{
  "num_key_value_heads": 2,
  "head_dim": 64,
  "hidden_act": "tanh_gelu",
  "norm": "layernorm",
  "norm_eps": 1e-05,
  "tie_word_embeddings": true,
  "optimizer": "adamw",
  "max_seq_len": 512
}
MLP neurons of a small language model. Each row is named by its layer, matrix (down: output weights) and neuron, and shows model dimensions 0-159. Each number is 128 + 24 x the weight over its row's rms, rounded and kept within 0 to 255. Numbers have three digits each.
After each neuron's rows is what it responds to, as a language model described it from the Wikipedia text at the highest values.

L6.down411:105129125117094137113110103116148139142126141096135104137148106100100119135131100156120125152138130148149148134146118081096064141141115130154118156044123141126147046102120128154126154133114099137180170126113179137133129108126159157150133099170141155111114192188111139179161097090121125105134104109132161118125133142132110102166130152110142131128120137104134147104088138137126130130100131130106133128101115137145140153100141121114132128152155104124120094110139168102155140089086134
Description: Tokens in templated Wikipedia layout, like the line break after an "= Title =" heading, colons in infobox fields (Summer (DST):), and "from" in census stats.

L4.down634:158158163148081116167146142144104125112122130144140152125167129126101096139123141118141143118081138115134137139123104122124165124131162114158118087115165140144116139099169163178127123141105153120137121147104125111111132127103136078140115128159119103132120093114099147109139175118128066138139098138083148093190118147112112084115099124157161150106144159117127103107125172080093097106087163131076110149130124143150140110181122126113131160117163119128113108162119143116132122175149135
Description: Final subword pieces that complete a word split into fragments, such as Four-teen, Fre-ight, Fly-ing, Main-e, blue-sy, mostly in names and numbers.

L2.down277:132097173149103123142144149146155157145121092116098150136104120145148072187138105147122126105109143110131133126156118091098130104156109111124130114141125151185106118088167094104189144140140107107129131111166087123117100080146132158167132172153133098139091138156075138140118157129106117109088141115135098137153123179129134142110107148106152134110103113153112157100140164130119067138131119128115142157117069128124116123117125158118119121105138140155125156143166096115156106109141145
Description: Short word pieces that begin or sit inside longer words, often with a p (bo-rou-ghs, te-mp-oral, Tran-sp-ortation, prop-ortional), plus music words like pop, folk, top-ten.

L4.down356:130163128104115113135071132117088091157135145107136134135082141118143093096095104171090133148091117114087122130124107115121108146134151103094158126125124101119161124108116154138197116119110164109115137121115135138103117169107117132146144118146145115131145112140133185154103126089151145131139116082124152149115135119119131121138195149090180119115151106135094107179177134111131136122129107105101097153101151146124148100122139144143135113130150115176164187160109123097124149103149147
Description: Fires on opening pieces of split words (fa-velas, ju-n-ction, mer-ge), infobox-field colons, table pipes and dashes, and "the" after "in".

L2.down455:142116080109110109107123153111115177138131190130188085094095134103104121106129144124178166156143106152124114177101152135133101135123151143084130138136108150143145121139150118151130123111156144156133142106131104138052143104106136118136163130115129124114170129187150149124138093144144087094130127123155141099130131105114105129129126107129116152129143124153124128095150098142109136117093151160096131134126147124141122160179072125154122129144107086133141119155068107108173115106118142
Description: Pronouns, mainly "it", pointing back to the article's subject (a song, film, show), e.g. "Musically, it", "calling it"; also "her", "himself", and word-start pieces like "w", "qu", "div".

L2.down471:113152172109107143123134123105145144105155148135133130111105121159066204139139104105119115124155100135152141099170142154143083108146124166175126109126123132156162156124121138169085127090121169147140129153127128163118094144096131080148124116145086121148152135156172114113105112101136115125104148132093152142128106078145138097146139103107120107108129164100113120145124101119139114176148170093092135164093130104154146121101103146139127092146114138127154112112155133160175118136109110
Description: Past-tense and past-participle verb forms, often the suffix pieces ed, ted, ated, such as compiled, produced, nominated, surrounded; also stray ed pieces like Sched.

L6.down16:140141099090102110138103150099153134104147166124134173109123126130130100117154118132168167126120128076121164109110165102111124100134133133148160147129109091147144099102143158167107157131113111074124127138144136147100155133097129139099130134089147145104146138117165152120113111127159118112096169170172122125113135122087118089109102114103115109158111122093171126126067119147107094152139131153132104109112121137132097142114144173149136139131196153156169122106125104156101158169158117
Description: The word "a" starting a noun phrase after a verb, preposition or comma, e.g. "was a member", "to a new village", "is a list".

L2.down527:127148119115153126137128143153124134097103143129120106106106145150094152091107081136152164146165108134096203162158121120138141119123110145137091127145149127121148141114127168130079093134119135114151112173117107143113086143128087077103136171152115169123139172110119133159110136155066121120133142120141104109121145122090123116100126112146146115167115134143128119113103127103099164144124093168124137129149082089108163157066120133135115165158123124136137176153158139126105125116097091
Description: Commas closing an introductory phrase or clause before the main subject, such as "After his graduation," or "In 1960,", plus line breaks after section headings like "===Exits===".

L4.down331:131145182147101123102156137084130098114126155139121126102147116122106127140101161130140165154131144090134108099118138104130118155139125115108134178110137136172130135100164177160127115142095114132136136126124149152087083166120107131110073107137147116124206122138126118162102112041100135121187115135137120154142123145123144134166110124118168121125117119127132103146131146121111114136125125110144122155160142122137129063130165133128141095097111137186101108162135139116145131089118089
Description: Articles and function words that open a new phrase, mostly the or a after prepositions (during a, before the, for a), plus not after did/does.

L2.down443:154095118127143169151110113173163123168161146142168101128125143134113147141140125124124143136148145157173143112105106100133092127112153118154157115135098156136166174146144122115131136157125166091135131126151116110133098107113151109101122136123123086144099159134096125130118055070130083075102095153129112145089133142122125123107119158121107113159106094150157140123147093098119104086147135150140093132085136128159160149110150142094126109152113132089156108100175139126094128149127095
Description: Word pieces that finish or continue a word split into several tokens, mostly in proper names, such as Gh-ent, Main-e, Pet-rie, delay-ed.

L4.down27:172114093101133122096105136062115169129112121106155143102149157103138097103120149124175136124143131141124105102091103164124116164158139169136139146120152158170112121123131098165132106132150137090135088166097096093105145114129130105066140143107149102124203093143120127143130157173099151173124122115157150151143131136104088128099142141122140127141153118115092150105116135151132155174126105145128165126104152148142124129099108088096107142139146137102106087125136126132142157128146127
Description: Middle word-pieces that finish a word (luff-a, lac-una-e, Moldo-va, colon-na-de), plus fixed slots in infoboxes, census text and tables, such as the N in coordinates.

L4.down317:101129121096124109125113096143103097127131143130067175176120124124145175099112088157139169096125076169137136136124128144153121089127132113191180130097119120118136124120145115139193128159122151083093120122151099135121120133127112195131111125115082099152146102155096165115117080122124132122135142087120147110129135135138152117134165135139120105118129138153152132147164126116129156130141148122158106132152137094128111127126141100092174111142103180117152167104133118116118165117131107
Description: Commas closing a sentence-opening time or context phrase, e.g. In 1983, / By the 1988–89 season, / After the war,; also table-separator dashes and closing quotes.

L2.down423:106090125121134126131170168126145130116138108123120112139153123116104186088174131111136118117127122104121151160119075091120189156139117123130143158138115159130134126135115131125141096078157098134146118080118104154101160116119138170154156109121113145153088157115111159105109122203143126095129089149166152098098135122150103143059138105132135126130164161093153151154106122085121114127109139086118155151096129160120143090125127168115131158129140116138137126099144122141089123122146121
Description: Fires on easily predicted tokens: function words and punctuation in census or infobox boilerplate (the, or, 4., "(" before CET), and word-middle pieces (ce of cemetery, ext of extant, ym of gymnastics).

L6.down199:161142141117081110132086116126118135120123120092169136139118073114138071122099146146154124135133120106158116155133175145132137155135132171148094126134160122134106102123130147117143124139147117085135142106152144124196149139104098154132164154126135141067098097147126144139150119155152132084161126122106120133130097163164129111111140127141146112131112124118146126095101113119139118102123166132148142071132136116121144086109115126090153117040149119151109165168130156102176099143141123
Description: Final pieces that finish a multi-token noun, often before of, a comma or period, as in inv-itation, Grade-s, Lad-ies; also number after a.

L4.down518:154121115141124141120111133171099140145079116115114090124121053139096128144116090156129146112137131142117114134145153108172108137174175126134158148123121157153112097139149117129158122147115163096120100064125143078115131113145107130114133121146122148136130155132149135162142136117086165163130126088154133141096126173159137099128159105088154151144114139176143121123107125117096105126167148118133106105150172163115097127111130160169083103143118107113164143157092146092119100101123101
Description: Mostly the pronouns it and he after a verb or comma (compared it, making it, where he), plus opening pieces of split words such as ret (retreat, retitled), st (stood) and she (shelter).

L4.down478:142147152121137146134139136136099109122124148123119127137141130182160146105143127162142130147103139079111125094064068147131132143091129145125116083157148135081131118173160128120116078072114222139102118084117122127116149185142123117133094101142112118169121113095154148122121161123109145086108151122139128122099118134107151140109147110109105146109131152118138142101107116157107122123132103176121100166135131174131150130123135161146130139108111126155124094176138112119138152110109148
Description: Fires on the token right after a proper name or title: word-initial capital fragments (Be, Ha, Mac) or prepositions like on, from, in.

L6.down407:169106129134081122110111142111092110117117077121116149180111125139129124096103099124126081168116144117149125109139112158118123096110127125141114110179142151141134123111171106093201118093101106127071147148143132114118108103140134125152195142100151153191160124137136104139099156108134113120126130143152143103159128144128155143104131108136110137160129152148100084125124175157177079109149138170125137137144103129116100148135116120104107105150108143134149105106126111111147084134115148
Description: Continuation fragments inside names and rare words (Arbro-ath, Hol-ida-y, ox-ida-se), plus colons and slashes after field names in infobox or spec lists.

L4.down544:138106129104129090116128119122160124129130118147121120087157107130148086078141135139147119155129139095142140102160141146148117138124129141104105127077113198150109077148108130155103106118140139147148109097106105092109113099137147167172174140116121166163108147159173127098100146151196141151140138110087132128072116148094116154123119148113161134139062140131115095114105126143107138147130116163125135144099132135176123148143123157136089149126138111151099125126112088116133140171144137
Description: Short interior pieces of words split into several tokens, as in exc-ava-ted, rep-uta-tion, hum-oro-us and ru-mo-rs; more weakly, year digits after 18 and clause-ending colons or semicolons.

L4.down255:163094154159131081112073124159130121152073137131133098154131101164156154160053107128150127130152100095121125110145150093145127117150070145177144131107134104165131106120124150126113121122071144127138094099147124137135142158130096140153156123106152137129134113141142165088149114086136173148118109123138115156148124122165136137177096103109137115137110141133110111112113105111115132134151182158089114147122129122128137075103113149115152137083148133130121112119141161160096125156132153
Description: Abstract or action nouns, often suffix pieces (-ing, -ment, -ation), completing a phrase before of/to/for: median income, training site, appointment.

L2.down340:153135129125153110113084104114131140123150131121178148128110117145117177096134151116172125187153121111128147113120051148141073080105130127110094117137130107109140091097123135116130083123103123137124135147138167133123116171148155138115125139126137145119159161129121105066144120084125128100065135142094138137143126150170134145098160136156131119107127122145129126120165109143098119122205157128123110121119125135140112105179091118112117136098150084144160137136122160124130108162104141
Description: Final piece of abstract or event nouns, often -tion/-ing words, usually before a suffix like -s or -al, e.g. recording, devotion(al), tournament.

L2.down201:131154170156116122144125119132094109127141157139150122156102141134164152142124210142132102135140164111103117129097110117135091141128147135107114103128131133158138123113135105143154114159141139146087118123138149107113123122111126136118158151146108135157160088091129132102141106110148108124129124132128143151119121098110202113127099117137115158057120163126093142133075111148088174052144128122123126084155122166103127109118111116156120136125101095173104129147129134126172102134184160
Description: Opening piece of a word split into subword tokens, mostly capitalized names or sentence-initial words: Kn(icks), Wh(ip), Do(wie), Hu(gh), Tom(atoes).

L2.down409:144131154128131120109141143122109101140143116122113133115150093144092163116160133122152093172128116170170148120111131128121107130175095139097124099116124138150137148122159115125144094094128143083109147082154140152111078116198150162138168089119127116153158093119184110125135111110077147154110182138102144121128121132132105097093134124122089179175149082137150147133142119134142125137141137099118097143125134120139120116097124090114121096109066112117154127141122089143132147169108128
Description: The word as after verbs like served, worked, played or known, introducing a job or name (served as mayor, worked as a policeman); rarely, word-start fragments like su, o, be.

L2.down323:141100109147118127138105151136124143121058083145110128108117119089141124122097124169143131111164162119110068165154115181131096140138088125135111122119131128107123132092123145104173106119149159128143139158124156164136157104120103147183144127110126126127113130151102159149099174136109127162159118120179136133165113122148140130116113091098116117107133161136141118115122163168141157098064145137124147121084143130114152156136095133117145131097126150126146163106074104111153144141117071
Description: Opening sub-word piece of a capitalized word that continues in further pieces, mostly surnames and place names in lists, tables and infoboxes, e.g. Cha(miné), Ab(aba), Aud(io).

L4.down524:165106117112169138131081090097116133135149153112158167125118105137130145142116118134174104172134138087103159172095101076171127087108120121135154105096091125172143105072142136114129104129118110110127100150111087149123109119138167147149097145151159146102093104168169152179122178140132134116095139128137105100154134142138154126102098127171112145109158157130099114151143151168122151102142127160159124082114138134144125117123120150103093123124137130136100126097124129157104144125116129
Description: Second or middle word-pieces inside split proper names and titles, mostly arts, sports and music text, e.g. Van-der-bilt, Di-ll-ett, Wa-nt-ed, Cas-imir.

L2.down569:129144118090132126132095118129149158105127100113146157103081138076151143116107090131129090172113094119144092115121129091142150137150116125134151134109143141135144164159186133144132145153140124145106167077098107184121115106116125176139138144125162165116091115127089149096167124150134119144127124122108182139135122127111139132134145092140082092124135140116150144133134107181151114116128133089135063141145128092115095128128125147164137118100127143128113179170131102142065127125104135
Description: Short consonant-plus-vowel pieces in the middle of longer words split into several tokens, such as Mon-eta-ry, disp-la-ced, consoli-da-ted, exc-lu-sive.

L6.down37:169127124115115055114131120110154086157143105151100151138130107118113107135134138155209110081094116140152168122127131152129158116134105137132167103101108137168167100140139185157121122134140085088142109156135105128136119110125134155157141103163166151127140137140097105131120137115150117118128101135146138132129088114115122158111165154123095117147148083152083100124086179173147146138132141120109126089146138123133123119112113128066106151159119124108158123129115085119099131122130122
Description: Word-piece fragments inside the second or third token of proper names, mostly surnames in tables and credit lists, like Agu-iler-a, Ben-net-t, Nu-ss-baum.

L6.down474:154131149122125110113140113110170116123132146142128134154163141129138149140154159126119128155140090146111088106141110151158125124118095108153178149139152139073154143103119090135087098114113125112119133164140135154103145149093130110104082127180090110122177169124118097136145140107115148159124136134150112099151127106118108124152100179165132162124155166161113121129118164099108108119104121118124106133130112117159132130095109108171140092121182088150153163123065163095126105104097101
Description: First pieces of words split into several tokens, most often fa (faculty, favela, fame), plus un-, Dist(ribution), Cont(emporary) and Pre(ceding).

L4.down139:134098138156095110117153135107072116167120130152155116126094138080089096123080137144174112141144157169125131094165123097121076089154138165124140114107136154157138126115159145111113149139100110150126083171143160154120099145118121116114104094140170112138175175153093133158121171141126119150108111120079119145138131106129117138131117163098131114144101141094124128163153108115178106104113132114090158152099143100163112141100106143145145121108138097168163107146110132122133135122136144
Description: First token of a common noun right after a determiner such as the or a, including word-start pieces: the boys, a h(oliday), the st(yling).

L6.down36:098144122153085151125187072137149095118148132124112140153150148118126157159131119135114161080085148113099143100114139106097139134146164111130131156126137112103152082184156135144140096075134169139134102136119141149111138097096136107137085152166131093159118164131099129141159105090160116190126129149156129147118088115140107111125091141087139089120118156103136117150164124146137115112108096085112155101157124159114111136105109127115130138150160122123158113134096117139175128125143122
Description: Structural tokens in Wikipedia tables and infoboxes: the closing pipe of a table header row, "Preceded" in succession boxes, infobox field names like Website, NRHP, and coordinate fragments.

L6.down207:130156127175153145130071097141145179124110167158105151160143130130119161116143114108092136145124159134148114175129158125146108133124087139137095153146154145142141111136134104144117119131117117119136138118153106145149127077090122127118162149114154087121107143129147120119165085171107080132096098161105119151140130081154121116123091122096130094115119114127115138144114091109143111158146147161118118076156094104173122113131108176154127067092158151129130106156135147103111136129094169
Description: Mostly referring it and this in prose, as in "Because it funds" and "this dock"; also word pieces completing proper names, such as TerraUSD and Glastonbury.

L6.down34:142151203153125133153119132091112137173128106105117105122156137113114182104091117137109161163104110128148119154118120143138137106124121104115155137161119155143127134145133154104106170111149124119142084121087153145119094126131153147093122114126077125122159115145155184119151133133138130179062155143123111134136084129115110124130115137088106094173120152146119161127120133090140100148099126115182132106153163108092113150118086159123162090126128130143088129119119137102134138092170128
Description: Function words that open the next clause or predicate: "part" after was/is, commas after introductory phrases, and as, the, because.

L4.down156:120148097145166129137154115168138122092173114079151144161136160153137124156144145117088117158129152167095084158129144111097141074163098084125143119095138137107148083139130126158150149100157115115117131160115114116088137129110164099161148120166124103118108137168126166140111094085110172142131125123137141107155137101127156100117141110139140131139119103100132106116150155109086173104092084111143133108091127195133115138127137127100152160148111123109136106115161121106137097111119120
Description: Past participles after was/were/are (published, created, launched, formed) and table/infobox labels like Preceded after a pipe or Born, NRHP after a dash.

L6.down134:145124083121135133113145112171161127121156167141126123111138183126118136126134128157131159151124145152104110106140086107129120118115089120113161153117106142156121117096120071145155113152106100114146129120141150142152103154114161119152066083168131112145151097131102120081081125087093117112124115163107142111097164104102160188143134155141148156146124155113141090146128148120121158139114104112137148136147086128133125207110160124110133106119152137118131063125109137115110156132136126
Description: Generic head nouns after "the/The" that refer back to the article's main subject, such as the club, the film, the album, the song, the company.

L2.down91:123141150175133121148135110106107156160084112121159127163115109154163106125116131123106138128145131128138066098113134131129126168097146107104087129102126117130117095102105109135080133116142125156139151092138195075124132143117112156115175145157121133127109128152181116121151123111148104136140090135110132130147111131136128134131118104094145149096145089114115121112116108113071127137109144173124157103167153157171180092117139118112136113106150119172163056117160124119162130129152108
Description: Mostly the word not and the prefix un- at the start of words, after auxiliaries or articles, as in was not, un-relenting, and un-load; also degree words like most, completely, widely.